From a checkpoint of a small transformer trained on Wikipedia.
Size: width 256, MLP 704 SwiGLU, 12M parameters.
Architecture: RMSNorm before each block, rotary positions, untied embeddings.
Training: a variant of Adam for these matrices, 10663 steps.
MLP neurons of a small language model. Each row is named by its layer, matrix (gate and up: input weights) and neuron, and shows model dimensions 0-95. Each number is 128 + 32 x the weight over its row's rms, rounded and kept within 0 to 255. A neuron's up and down rows have the sign that makes its largest values positive.
A block is one neuron, or neurons of one layer that tend to fire together. Before each block is what it responds to, as a language model described it from the Wikipedia text at the highest values.

Description: Mostly the first byte of a Chinese or Japanese character after an opening parenthesis in name glosses (Suzuki (木…); also " of", paragraph-initial In, and mid-word pieces like al, w.
L6.gate46 [101 116 105  76 104  57 110 140 106 183  78 130 142 119  94 109 105 115  93 117 137 139 114 132 128 139  83 158 174  97  98 109  79 114  88 176 225  81 178 146 159 110 172 114 171 139 147 125 130 106 108 130  99 154 126  72 107 185 138 147 143 106 101 143  81 151 114 116 139 168 179 106 185 174 148 137 118 158  85 115 161 144 111 128 103  84  72  58 132 153 176 141 115 161  92 152]
L6.up46 [110 173 136 151  78 154 162  93 102 149 133 121 190 146 142 107  53 121 146  98 171 124 132 122 143 168 150 118 121  83 129 158  67   6 103 109 138 121 132 165 111 102 123 139 118  60  95 149 124 128 134 130 157 102 165 143 145 191  94 109 127 158 181 150 137 175 192 104 146 143 140  85 125 142 110 146 113 136 164 135  87 139 152 159 125 127 207 140 148 142 119 138 211 145 150  80]
L6.gate73 [137 129  92  70  95  93 125 134 123 112 144 132 129 162 179 123  82 106 187 139 177 146 103 148 149  78 148 201 176  56 164 144 146 124 133 159 117  69 110  92 171  68 185  89 141 166 144 141 152 148 146 121 144 186 116 123  74 110  31 145 107 118 167  97 130 135 111 103 145 116 143 164 158 106 140 106 147 139 118 161  83 142 108 186 132 122 115  97 102 115 167 151 153 127 152 117]
L6.up73 [ 52 116  83 161 119 132 143 115 138  73 131  98 131 108  76 103 124 186 148 153 184 191 116 175 145  48 148 127 122  97 121 113 134 154 132 119  93 174 186 127  85 138 133 135 192  82 144 148 102  95 176 110 149 127 165 152 119 175 135  97  89 130 124 140 117 199 105 131 118 104 142 133 135  97  82 118 100  99  85 165  68 179 189 148 123 136  97 118 134 139 105 126  96 104 166  86]
L6.gate133 [138 122  48 147  90 136 117 107 149 149  98 102  87 123 137 130  96 114 100 158 154 121  81 100 125  91 100 176 184  95 137 110 159  99 158 127 131 109  89 127 153 127 203 185  90 139 188 134 136 177 201 100 206 183 134 114 128 116 150 115 108 116 151 114 124 126 148 107 219 170 112 120 109 144 124 122  83 138 113 141 108 185 127 161  40 184 121 132 105 152 126 164 162 170 146 165]
L6.up133 [136 162 138 143 147  80 149  76 121 150 139 117 126 148  93 121 154  99 111  80  80  78 125 145 128 133 143 117 145 139 100 153 152 144 120 110 168 107  88 139 108 136 169 104 119  80 124 188 163 187 133 163  84 115 140 171 112 126 169 124 138 172 119  95  81 132 142 135 118 135 189 176 133 119 121 115 128 119  69  77  71 143 128 106 145 137 163 140 129 156 145 138 172  82 106 129]
L6.gate463 [158 155 129 134 154 136  99 120 124 132 110 111 123 131 161 107 202 150  90 145 144 164  64 138 131 155 132 175 136 132 196 179 121 158 118 132 167  75 130 127 146 100 133 154 187 146  95 143 153  96  95 111  92 161  83 132 143 101 109 125 138 129 144 103 106 176 148 136 115 149 172 186 222 110 156 111 110 124  98 163 110 145 140 158  44 138 126  76 124  58  58 142 102 143  94 116]
L6.up463 [136 129  96 171 110 108 141  95 104 189 121 103  63 124 124 165  98 201 154 141 105 112 117 110  72 181  49  84 145 163 112 103  84 169 156 109 190 112 141 110 114  90 145 185  99 120 149 100 180  89 141  98 111 171 135 110 156 119 122 108 140  66 146 116 135 132 123  87 159 130 139  87 113 156 104 165 112 104 111 112 171 158 159 167 112 160  99 138 145 150 130 127 126 113 192 105]
L6.gate471 [143 203 179 106 172 125 106 114 140 154  81  97 116  93 164 171 117 122 106 134 154 117  87  97 110 151  56 125  96  82 134 120  86 148 119 165 192 156 155 103  80 134 108 129 186 134 113  77 161  74 173 139 132 120  69 117 165  58 143  97 123 174 154 112 155  89  93 161 180  75 117 178 146 129 108 129 137 137 129 114 208 118 166  76 133 196 179 129  88  93 141 106  82 134  80  91]
L6.up471 [143 159  75 128 134 126  92 126 109 124 122  92  91 143 128 164 125 142 141 216  94 126  91 154 145  81 119 173 152  78 131  97 120 116 125 186 191 103 154 167 103 116 179 154 144 121 140 144 175 125 120 109 124 157 129 124 124 127  85 112 172 148 164 124  87 106 188 123 118 142 162 131 134 205 121 128 141 139  81 136 169 113 171 131  78 166 114 101 163 155 154  92 115 124  56 154]
L6.gate503 [153 149  83 122 142 128 166  94 135 155  98  84 134 145 135 169 151  53 102 155 143 135 115 169 101  91  99 167 188  79 158 136 144 128 107 189  94  57 121 191  87  72 192 129 141 152 125 126 142 142 188  92  74 152 111  83 122 117  98  88  95 147 166 107  81 150 140 120 177 136 190 166 129 146  92 140 195 140 108 155  97 165 184 187  63 106 137 143 125 148 192  82 135 162 119 130]
L6.up503 [181 101 160 151  89 218 140 100 133 107 100 124 109 181 121 134 133 137 131 154 198 166 115 130  39 127 119 229 160 110  98 145 109 138 126 146 117  19  91 116 129  84  76 139 132  85 203 179 110 168 161 156 192  90 110 146 134 132 122 104 147 142 138 160 127  98 127 120 155 129 212 112 118  87  83 159 127 115 106 151  96 115 131 119 128 122 141 130 163 138 129 140 162 169 118  97]
L6.gate650 [ 90 104 130  80 130  83 122 170  82  68 108  79 152 164 113 162 109  71 128 133 111 128 126  93 100 110 173 149 199  82 102 138 150 120 144 191 131 116 157 119 125  92 175 155 108  33 155 127 124 134 178  88 114 148 156 123 122 134 135 113 125 119 142  61  96 133  69 145 101 119 150 129 116 121 122  81 141 156  80 178 120 129 103 157 159 152  89 108 138 112 110 161 139 179 146 196]
L6.up650 [162 197 146  79 151 118  89 128 131  99 142 121 196 109  72 150 137 119 126  98 154  99  79 152 113 114 107 143 163 154 100 143 182 102 107 108 137 184 173 193 155 166 103  74  98 161 107  65 137 163 159 103  67 150  73  95 173 133  91 136 110 146 111 144 101 121 124 115 159 162 168 175  93 146 129 102 151 144 155 154 152  78 173 140  93 154 126 117 147  92 161 123 113 164 113 106]
L6.gate662 [160 126 144 166 112 131  65 177 142 143 104 179 107 130 175 132 117 153 201 127 154 152 165 141 128 134 136 177 149 123 142  98  80 139 122 170 146 150 115 142 123 102 182 117 110 138 176  92 194  98 121 174 164 139 132 125  99 102  85 132  92 148 101 142 124 151  89 122 115 143 115 146 114 107 137 116  78 182  94 185 163 157 146 130  64 161  64 134 132  98 146  81 108  82 126 112]
L6.up662 [123 142 130 148  96  98 123 156 154 116 125 147 127 104 133 155 131 134 147 189 152  81 128 214 149 118 164 139 132 167 144 116  91 185 121 178 144 122 113 100 190 124 124 138 115 135 174  97  94 139 168 157 111 101 123 140 158 109 122  96  22  80  91 147  97 117 158  92 133 134 140  60  85  99 137 101 119 123  91  89 158 140 163 158  98 114 112 116 145 192 107  63  96 120  58  94]

Description: Partial tokens inside structured entries: opening byte of Chinese characters after "Simplified Chinese:", line breaks ending data rows, mid-name pieces (C-ub-a, Cert-ifications, 0-4).
L4.gate263 [146 143  95 153 133 138 157 114 129 143 138  94 131 124 116 138 114 152 125 193 125  95 140  93 130 118  96 129 121 136 167 174 176 181 131 144 148 146 189 108 127  82 154 151 135 186 143 140 121 116 102 147  95 138  79 108 172 116 106 139 158 195 116  89 107  97 160 152 128  99 150 149 134 158 136 143 161 118  96  96 100 112 132 155  62 109 114  79 158 107 104 131 123 109 134 123]
L4.up263 [203 154 131 157 113 166 172  88 163 131 138 124 118 106 102 148 128 179 142 146 126 153 129 126 116 147  70 142 105 158 164 174  69 150 125 163  94 101 196 178 148 106 128 181  86 170 161 163 109 152 103 140  80 111  95  83 130  98 109  73 159 169 128 122 114 107 199 119 104 146  94 147 158  87 132 136 171  85 113 117  99 126 137  90 122 145 135 115 144  84 133 131  70  91 117 128]

Description: Pipe separators near the end of markdown table rows, mostly header rows (Score |, Label |); also closing = of page titles and list semicolons.
L4.gate80 [139 124 126 109  82 143 107 110 129 178 118 179  93 184 126 103 159  77  85 125 191 106  78 118 158 100  98 192 197  76 102 114 108 133 118 152  88 117 138  57 122 149 110 114 123 113  81 116  96 135 125 100 124 134 168 123 177 167 108 142 122 120  86 131 157 179 146 125 165 116 127 110 114 164  77 129 128 149 123 118 105 173 134 195 146 151 146 115 131 148 137  86 105 107 116 163]
L4.up80 [111 118  78 107 106  96  93  77 118 183 172 109 133 127 122 112 153 121  38 165 187 148 103 134 160 104 149 134 141  58 167 141 114  99 153  94 100 151 143  96  76 163  90 135 139 110  30 109 134 122 139 120  90 155 120  47 116 191 126 144  85 108  90 107 143 133  97 138 138 147 151  99  70 105 139 112 166 145 166 149 159 147 105 126 111 110 159 114 162 100 129  83 175 157 110 114]

Description: Fires on word-internal pieces and separators whose continuation is near-certain, such as b in symbol, table pipes after Pld, and the second slash in http://.
L6.gate7 [142 115  70  91 117 108 151 179  48 153 160 142 114 175 159 128 107 195  97 142 157 151 133 108 144 112 126 137 180 145  98 156 127 104 120  61  78  36 201 119 124 156 149 115  92 132 100 155 173 139 159 133 126 163 147 123  98 134 121 132 132 137  63 106  73 107 112 149 119  65  94 173 152 152 144 131 206 143 150 118 127 171 158 156 154 183 134 179 142 123 194 180 110 139 110 184]
L6.up7 [132 106 157 144 120 114  98  90  41 148 163 129 134  86 100 143 111  79 153 156 147  62 143 120 136 104 134  87 145 146 121 114 129  60 145 138 117 145 130 126 169 139 111 155  34 136 172 121 103 161 135  98 218 117 113  79  95 170 118  78 122 171 141  75 101 160  81 134  77 102 114  89 133 161 135  88 143 174 127 150  77 131 100 142 158 169  87 144 108 160 136 145  86 121 166 125]
L6.gate41 [154 171 143 126 104  96 139 148  89 133 131  80  91 163 115 133 105  85 152 121 150  72 141 109 107 125 110 163 188 133  59  76  83 153  82 161 118 115 180 116 174  95 123 151  70 156  86 119  96 136 110 132 104 168  91 182 132 152  54 121 152  63  85  49 132 140  82 104 156 135 163 122 191 120 155 110 167 125  92  75 100 156 109 157 102 220  80  87 104  68 166 204 139 154 143 175]
L6.up41 [ 59 123 127 103 148 121 175 165 108 160 169 102 112 197 135 132 109 131 145 128 114 116 103 120 131  67 112 183 130 178 164 107 118  87 145 120 116 176 122 116  92 139 134  95 147  93  88 148 181  94 117 113 176 123 124  83 107 129 115  87  91 109  64 121 127  90 151 137 100 116 130 141 127 138 169 165 123 155 118 104 170 123 169 124 157 122  89 135 124 128 159 158 135 124 131 111]
L6.gate186 [171 146 126 160 159 122  96 101 145 178 104 122 116 161 158 146 114  65  99 150 136 111  89  90 117 165 121 146 182 140 114  85 168  91 121 122  85 155 156 152 160 124 177 142  65 154 187 111 113 109 157 115 141 179 155 105 168 139 149 179 179 150 172 109 160 126 111 114 130 144 138 149 112 147  70  95 154 140 157  92 124 121 160 147  81 128  71  97 153 169 164 159 125 171 105 156]
L6.up186 [176 105  70 200 126 135 136 108 133 173 131  72 155 168 144 153 102 150  64 152 121 149  80 189  32 139  81 108 151 123 102 107 152 103 132  72 132  87 117 117 155 139  98 108 138 103 166  91 148 176 119  89  41 105 130 141  86 154 115 117 136 158 122 119  70 133 119  91 164 122 129 116  89  87 137 129 130 131 117  95 168 143 105 131 130 128 135  75 152  89 122 197 140 178 172  60]
L6.gate272 [142  75  71 129 110 112 177 121 165 139 185 128 108 136 171 167 177  74 134 142  85 109  90 171 158 152  97 186 217  77 130 146 155  98 124 126 107  76 151 170  78 133 149  91 119 166 107  59  99 151 145 119 157 138 174 160  76 107  97 143 131 164 116 193 114 140 137 117 111 112 102 172 138 196  97 107 167 143 124 168 127 181 121 165 134 125 129 121  70 105 129 208 104 140 117 151]
L6.up272 [ 74  77  85 115 114  77 160 126 162 102 172 147 106  84 133 157 142 144  92  78 118 121 147 168 134  87  92 123 117  77  75 105 187  95 132  89  94 120 133 126 152 141 185 105 160  62  79 174 144  95  96 106  87  73 119 148  81  85 144 137 118 145 119 126 146 109  54 142  68 158 144 131 145 120  72 147 136 129  98 158 181 134  66 164 155 155 125 158 164 116 149  89 125 168 107 172]
L6.gate580 [ 98  98 122 124  90 159 163 102  99 126  94 171 126  83 165 137 152 127  78 113 168  95 110 155 115  73  91 136 189 109 136 130  50  82 131 167 144 167 149 168 152 134 157 168 104 102 136 149 115 142 143 177 161 105 132 113  95 132 122 144 131  77 131 134 110 133 115 134  73  79 121 159 131 144 163 114 165 153 126 121 162 124 134 142 168 155 149 140 130  78 160 130 114 126 112  65]
L6.up580 [174  97 126 154 139 127 136 161  95 151 125 144 101 118 125 174 169 166  84 130 164 134 148 186 121  98  91 112 167 102 128  97 114 156 169 128 112 180 137 148 199 203 125 110 134 132 118 128  68 137  77 122  84 130 136  99 142 172 128  69 108 143 126 127 118  91 100 125 116  97 101 188 109  83 164 145 130 116 100 136 123 178 117  85 148 165 107  88  78  73  61 172 135 107  91 162]
L6.gate640 [ 99  85  59 145 169 117 111 140  63  77 123  76 141 106 138 150 127 142 156 124 116 118 140 106 109 103 136 160 131  69 150 167 207  91 157  77 100 118 130 116 141  79  98  84 116  81  99 155  98 165 165 147 105 159  51 114 125 102 149  86 120 145  72 132 143 111 131 153 149  82 118 167 179 113  92 114 102 125 133 141  63 121 150 119 160  82 140 140 127 183 165 164  86 100 117  89]
L6.up640 [163 122 153 124 145 143 165  87  95 145 121 138 186 131 136  45 121 108 105 132 154 136 131 152  92 168  90 211 160 116 138 118 139  64  86 143  72  46 113 208 140  84  84 115 119  66 123 137  83 136  86 130 135 160 152 113  86 159 132 170 107 103 113 104 175 134 129 142 112 131 130 134  77 166 103 131 150 145 124 187  74 104 139 104 182  91 136 156 121 184 130 153 127 128  38 121]
L6.gate646 [191 103 141 164 174 134 139 169  88 171  94 161 119 136 154 143 105 101 129 159  65 125 167 132 126 104  85 141 167 155 115 128  77 151 111 152  98 160 135 147 112 141 150 127  88 127 126 149 170 111 143 125 208 188 125 106  89 117 129 165 135 129 116 122 161 194 129 141 128 119 126 149 173 118 142 162 191 162  26 107 158 220 112 135 131 142 109 119 119 145 120 144  81 126 111 137]
L6.up646 [108 151 140 111 122 154 106 103 113 151 110 145  89 142 140  96 107 106 118 151 120 158  74  84 144  99 137 107 149 183  70 171 128 130  46 101  96 130 150 158 110  82 131  76 114 166 180  60 122 107  78  98 121 131 150 164  89 107 115 137  73 133 115 141 169 156 108 156 103 135 122  93 159 128 153 138 105 111 137 102  84 121 156 174 114 118  81 106 107 106  79 124 157 121 115 151]
L6.gate667 [145 164 131 146 127  86 143 137 109 165  88 129 148 147 118 157 104 114  97  90 104 126 109 167  84  97 149 194 137 105 133 169 103  93  84 121  99 142 225 142 178  79 120  67  68  79 137 114 182 131 160 129 135 187 189  96 108 129 123  81 107 127 193  81  72 101 145 130  99  79  73 207 136 104 162 109 146 127 111 126 144 158 153  81 156 164  89 153 156 140 123 142  97 120  86 124]
L6.up667 [150 129 135 126 205 159 121 132  63 148 121 123 136 118 122 157 111 169  93 144 145 139 131 121  57 103 118 161  83 131 159 138 140 109  95  92  98 100 221 162 122 113  84 106 144  57 133  89 150 161 104 113 141 167 164 138 124 144 101 112 106 138 178 109  33 135 132 128  95 139 104 183 184 136 170 120 155  94 154 100 147 164 212 112 150 153 114 157 136 149 122 138 156 111  97 135]

Description: Mostly the word most in superlatives such as the most common or one of the most important; also mid-word pieces like ood, id, pt (flood, elapids, consumption).
L3.gate3 [117 210  58  97  90  70 106 132 120 143 145 149 165 132 135 105 135 158 140 112 127 115 113 103 110 119  93 174 101 127 143 108 115 163 120  84 106 145 143  99 111 132 182 154 158 149  14 148 133 129 121  73  90 112  92 195 127 112 101 101  89 125 144 160  98 139 146 102 169 135 100 150 146 114 114 117 140 158 134 113 179 193 114 117 141 191 190  84 179  86 149 194  96 157 142 153]
L3.up3 [168 173  91 154 123 151 145 144 112 160 135  72 109 101 153 118 174 121 157 134 142 110  98 114  73 178 112 157 120 181  77  92 142 113 148  77  84 125 157 160  98 124 117  90 167 107  84 142 165  50 181 145 121  81  87  72  72  92  98 127 135 167  62  77  91 101 123 108 161 103 130 122 113 108 101 139 134 107 165  72 134 139  74 130 128 194 111 161 183 123 182 135 145 181 163 119]
L3.gate118 [124 118  89 127 138 147 104 163  98 180 156 170 121  68 152  95  70  84 133 190 111 151 126  93  84  91 129  74 171 120 144  62 151 152 113 108 115  97 162 111 163 115 180 131 142  47 151 122 128 151 140 146  99 101 106 180  89  91 164 121 116 112 133  90 186 177 109 170  95 160  98 121 182 139 108 123 142 120 137  79 146 155  99 140 108 188  89 116 125 197  94  97 181 130 168 149]
L3.up118 [ 85 229 126 111 114 164 113 143  98 174 158 143 118  84 100 111  77 116 107 122 101 151  82  80 159 178 128  85 147  89 124 108 118 114 146 165 153 202 123 145  84 124 178 138 157 114 124 117 101  98 122 132 133 161 145 132 132 154 143  93  74  78  79 194  90 150 141 165 120 111 160 106 119 175 101 167 134 145 178  71 177 160 108 139 156 141 156 106 119 142 156 110 106  98 155 146]
L3.gate285 [163 129  97  50  94  86 133 138 177 123  68 128 124 172  80 168 118 110 172 142 109 121 180 134  96 148 147 110 107 140 133  42 179 155 176  95 119 122 139  91 118 143 112 162 105 180 156  94 151 127 109 176 167  69 149 158 169 100 115 132  38 161 128 106 118 131 142 110 116  91 111 142 160 191 110 162 107 136  94  80  57 186 156  93 151 186  98 101 113  68 141 163 127 155 143 170]
L3.up285 [ 87  97 129 160 132 143 123 140 152 135 177 121 131 118 118 144 123  49 142 116 175 165 141  97 119 109 128 162 133 154 136 128 167 161 160 113 134 122 111 169 101 185 112 106 168 152 166 140 119 143 128 142 112 164  98 124 154 141 112 154 111  96 169 127 134  88 110  96 111  88 144  83 144 110 138  96 172 108 153  98  71 104 116  68  88 107  86  82 142 161 150 209 141  65 166 184]
L3.gate425 [135 127 106 122 138 127 130 142  88  98 125 105 147 172 139 139 167  50 148 119  86 146  98 103 168 176 142 147 148 190 169 137 133 120 105 151 151 176  83  84 170 125 166 170 152 160 146  26 101  94 121 119 173 146 168 103 164 123 118 176  89 129 186 116 125 153  88 116 145  97  95 118 186  96 138 120 132 109  79 165 183 145 197 124 111 138 110 129  83 193 106 233 136 164 182 125]
L3.up425 [127 137 147 133 187 103  99 147  93 141 177 153 167  71  82  55 139  78  97 118  90 130  81 101  81 108 135 146 143 153 167 155 138 128 141 255 161 146 113 140  97 134 107 113 164  84 114  65  88 209 108  80 129 150 140  97 151 154 153  65 121 110 132 144 193 172 113 134  65  94 100  75 108 165 111 134 103  92 112 160 139 137 112 153 122 115 179 105  55 103 147 146 149 180 156 123]
L3.gate487 [ 93 154  98 130 126 120  66  96 122 119  82 184 141 154 152 166 139  96 102  64 105 152 153 127 182 128 139 156 143 122 104 160 150 194  90  92  87 127 104 184 178 132 158 119 119 160  70 127 154 146 159 101 167 140  61 124 128 132 117 151 153 119 132 172 124 162 163 118 108  77 160 101 103 179 157 106 123 130  77  86 117 130 139 135  99 141 141 142 113 132 108 167 136  70 178 140]
L3.up487 [ 72 154  91 183 150 126  92 151 118 125 139 155 141 131 111 184 163 143  70 118 146 166 128  94 169 170 147 113 122  91 167 129 105 139 182 159 117 106  93 165 120 133 176 131 103 174 137 131 155 111 148 124 163 114 170 111 161 165  64 127 164  65 154 105 151 122 158 149 128 148 196 142 125 130 181 133 100 141 109  80  78  71 154 179 105 136 199 144  82 154 141 146 148  88 180 115]
L3.gate522 [ 80 100  97 111 114 138 106 117 108  75 108 189 114 117 148 118 115 135 134 111 125 189  94 143 109 155 135 199 114 142  83 122 105 104 176 128 148 144 173 165 140 125 147 125 160 197 124 114 158 108 115 103 167 107 142 147 168 154  88 142  43 174 131 113  93 229 152 145  88 128 155 171 157 167  89 167 105 143  84  73 127 124 155 135  62 212 128 112  95 115 165 105 139 151 158 168]
L3.up522 [140 184 134 141 113 103 122 135 126  64 126 173 103 115 143  91  71 133 151 156 102  94 153 135 103 124  99 197 151 164 113 155 174 139 101 179  81 105 147 120 169 155 136 169 148 155  78  91 166  76  98  89 116 107 137  98 118 111 132 125  61 129 146 166 123 137 189 130 104 104 156 114  69 178 137 151 165 138 116 109  71 156 231 166 142  84 162  89 171 186 150  78 111 156 120 150]
L3.gate664 [ 87  92 118 155 105 129  88 145 172 135  71  86 154 118 130 111 119  96 124 205  79 160 113 136  74 131 119 119 150  91 158 131 146 114 134 184 117 111 118 148 155 150 141 107 177 131  50 143 130 115  92 112 131 131 121 159 180 157 143 137 164 154 127 109 129 153 115 110 104 120 194 132 207 174 135 107  81 119 179  86 101  83 127 192  70 128  89 129 112  90 154 142 113 142 111  65]
L3.up664 [178 132 148 105   9 138 113 173 137 137 122 155 112 151 142 103 114 128 170 105 134 138 141  60  99 121 114 119 122 132  98 170 164 123  97 167  84 130 143  93 129  96  87  97 142 157 117 158 110 145 148  77 133 163 176 153 129 195 133  74 203  96 108 173 130 170  96 123  77 120  74 128 144 230 133  98  86 163 163 124 137 149 205 176  96  76 148 117 126 150 138 101 153  92 126  76]
L3.gate701 [109  85 143 124  85 110 103 143  94  92 135  55 154 136  87 136 147  74 160 130 162 116 135 118  95 124 118 163 142 108 126 195 142 112 196 144 138 196 100 162 100 100 153 123 151 115 142  97 129  60 140 100 117 178 119 132 137 104 128 107  94 158 118 152 182  80 167 124 134 132 106 114  89 166 137 140  69  88 138 119 108 134 139 115  82 206 153 136  77 104 114 171 116 136 112 152]
L3.up701 [ 96 135 146 148 142 126 151 137 137 130 166  92 126 157 102  86 134  37 166 181 117 162 124  87 135 133 117 157 103 103 147 215  78 141 218 144 122 129 117 154 156 111  79 138 147 165 140  94 111 150 145 124 151 123 139 138  94 122 179 115 100 132 143 211 135 123 178 118  76 145  74 121 150 142  85 111 141  85 183 125 155  98 170 120 119 118 176 141 104 134 110 133  86 198 156 133]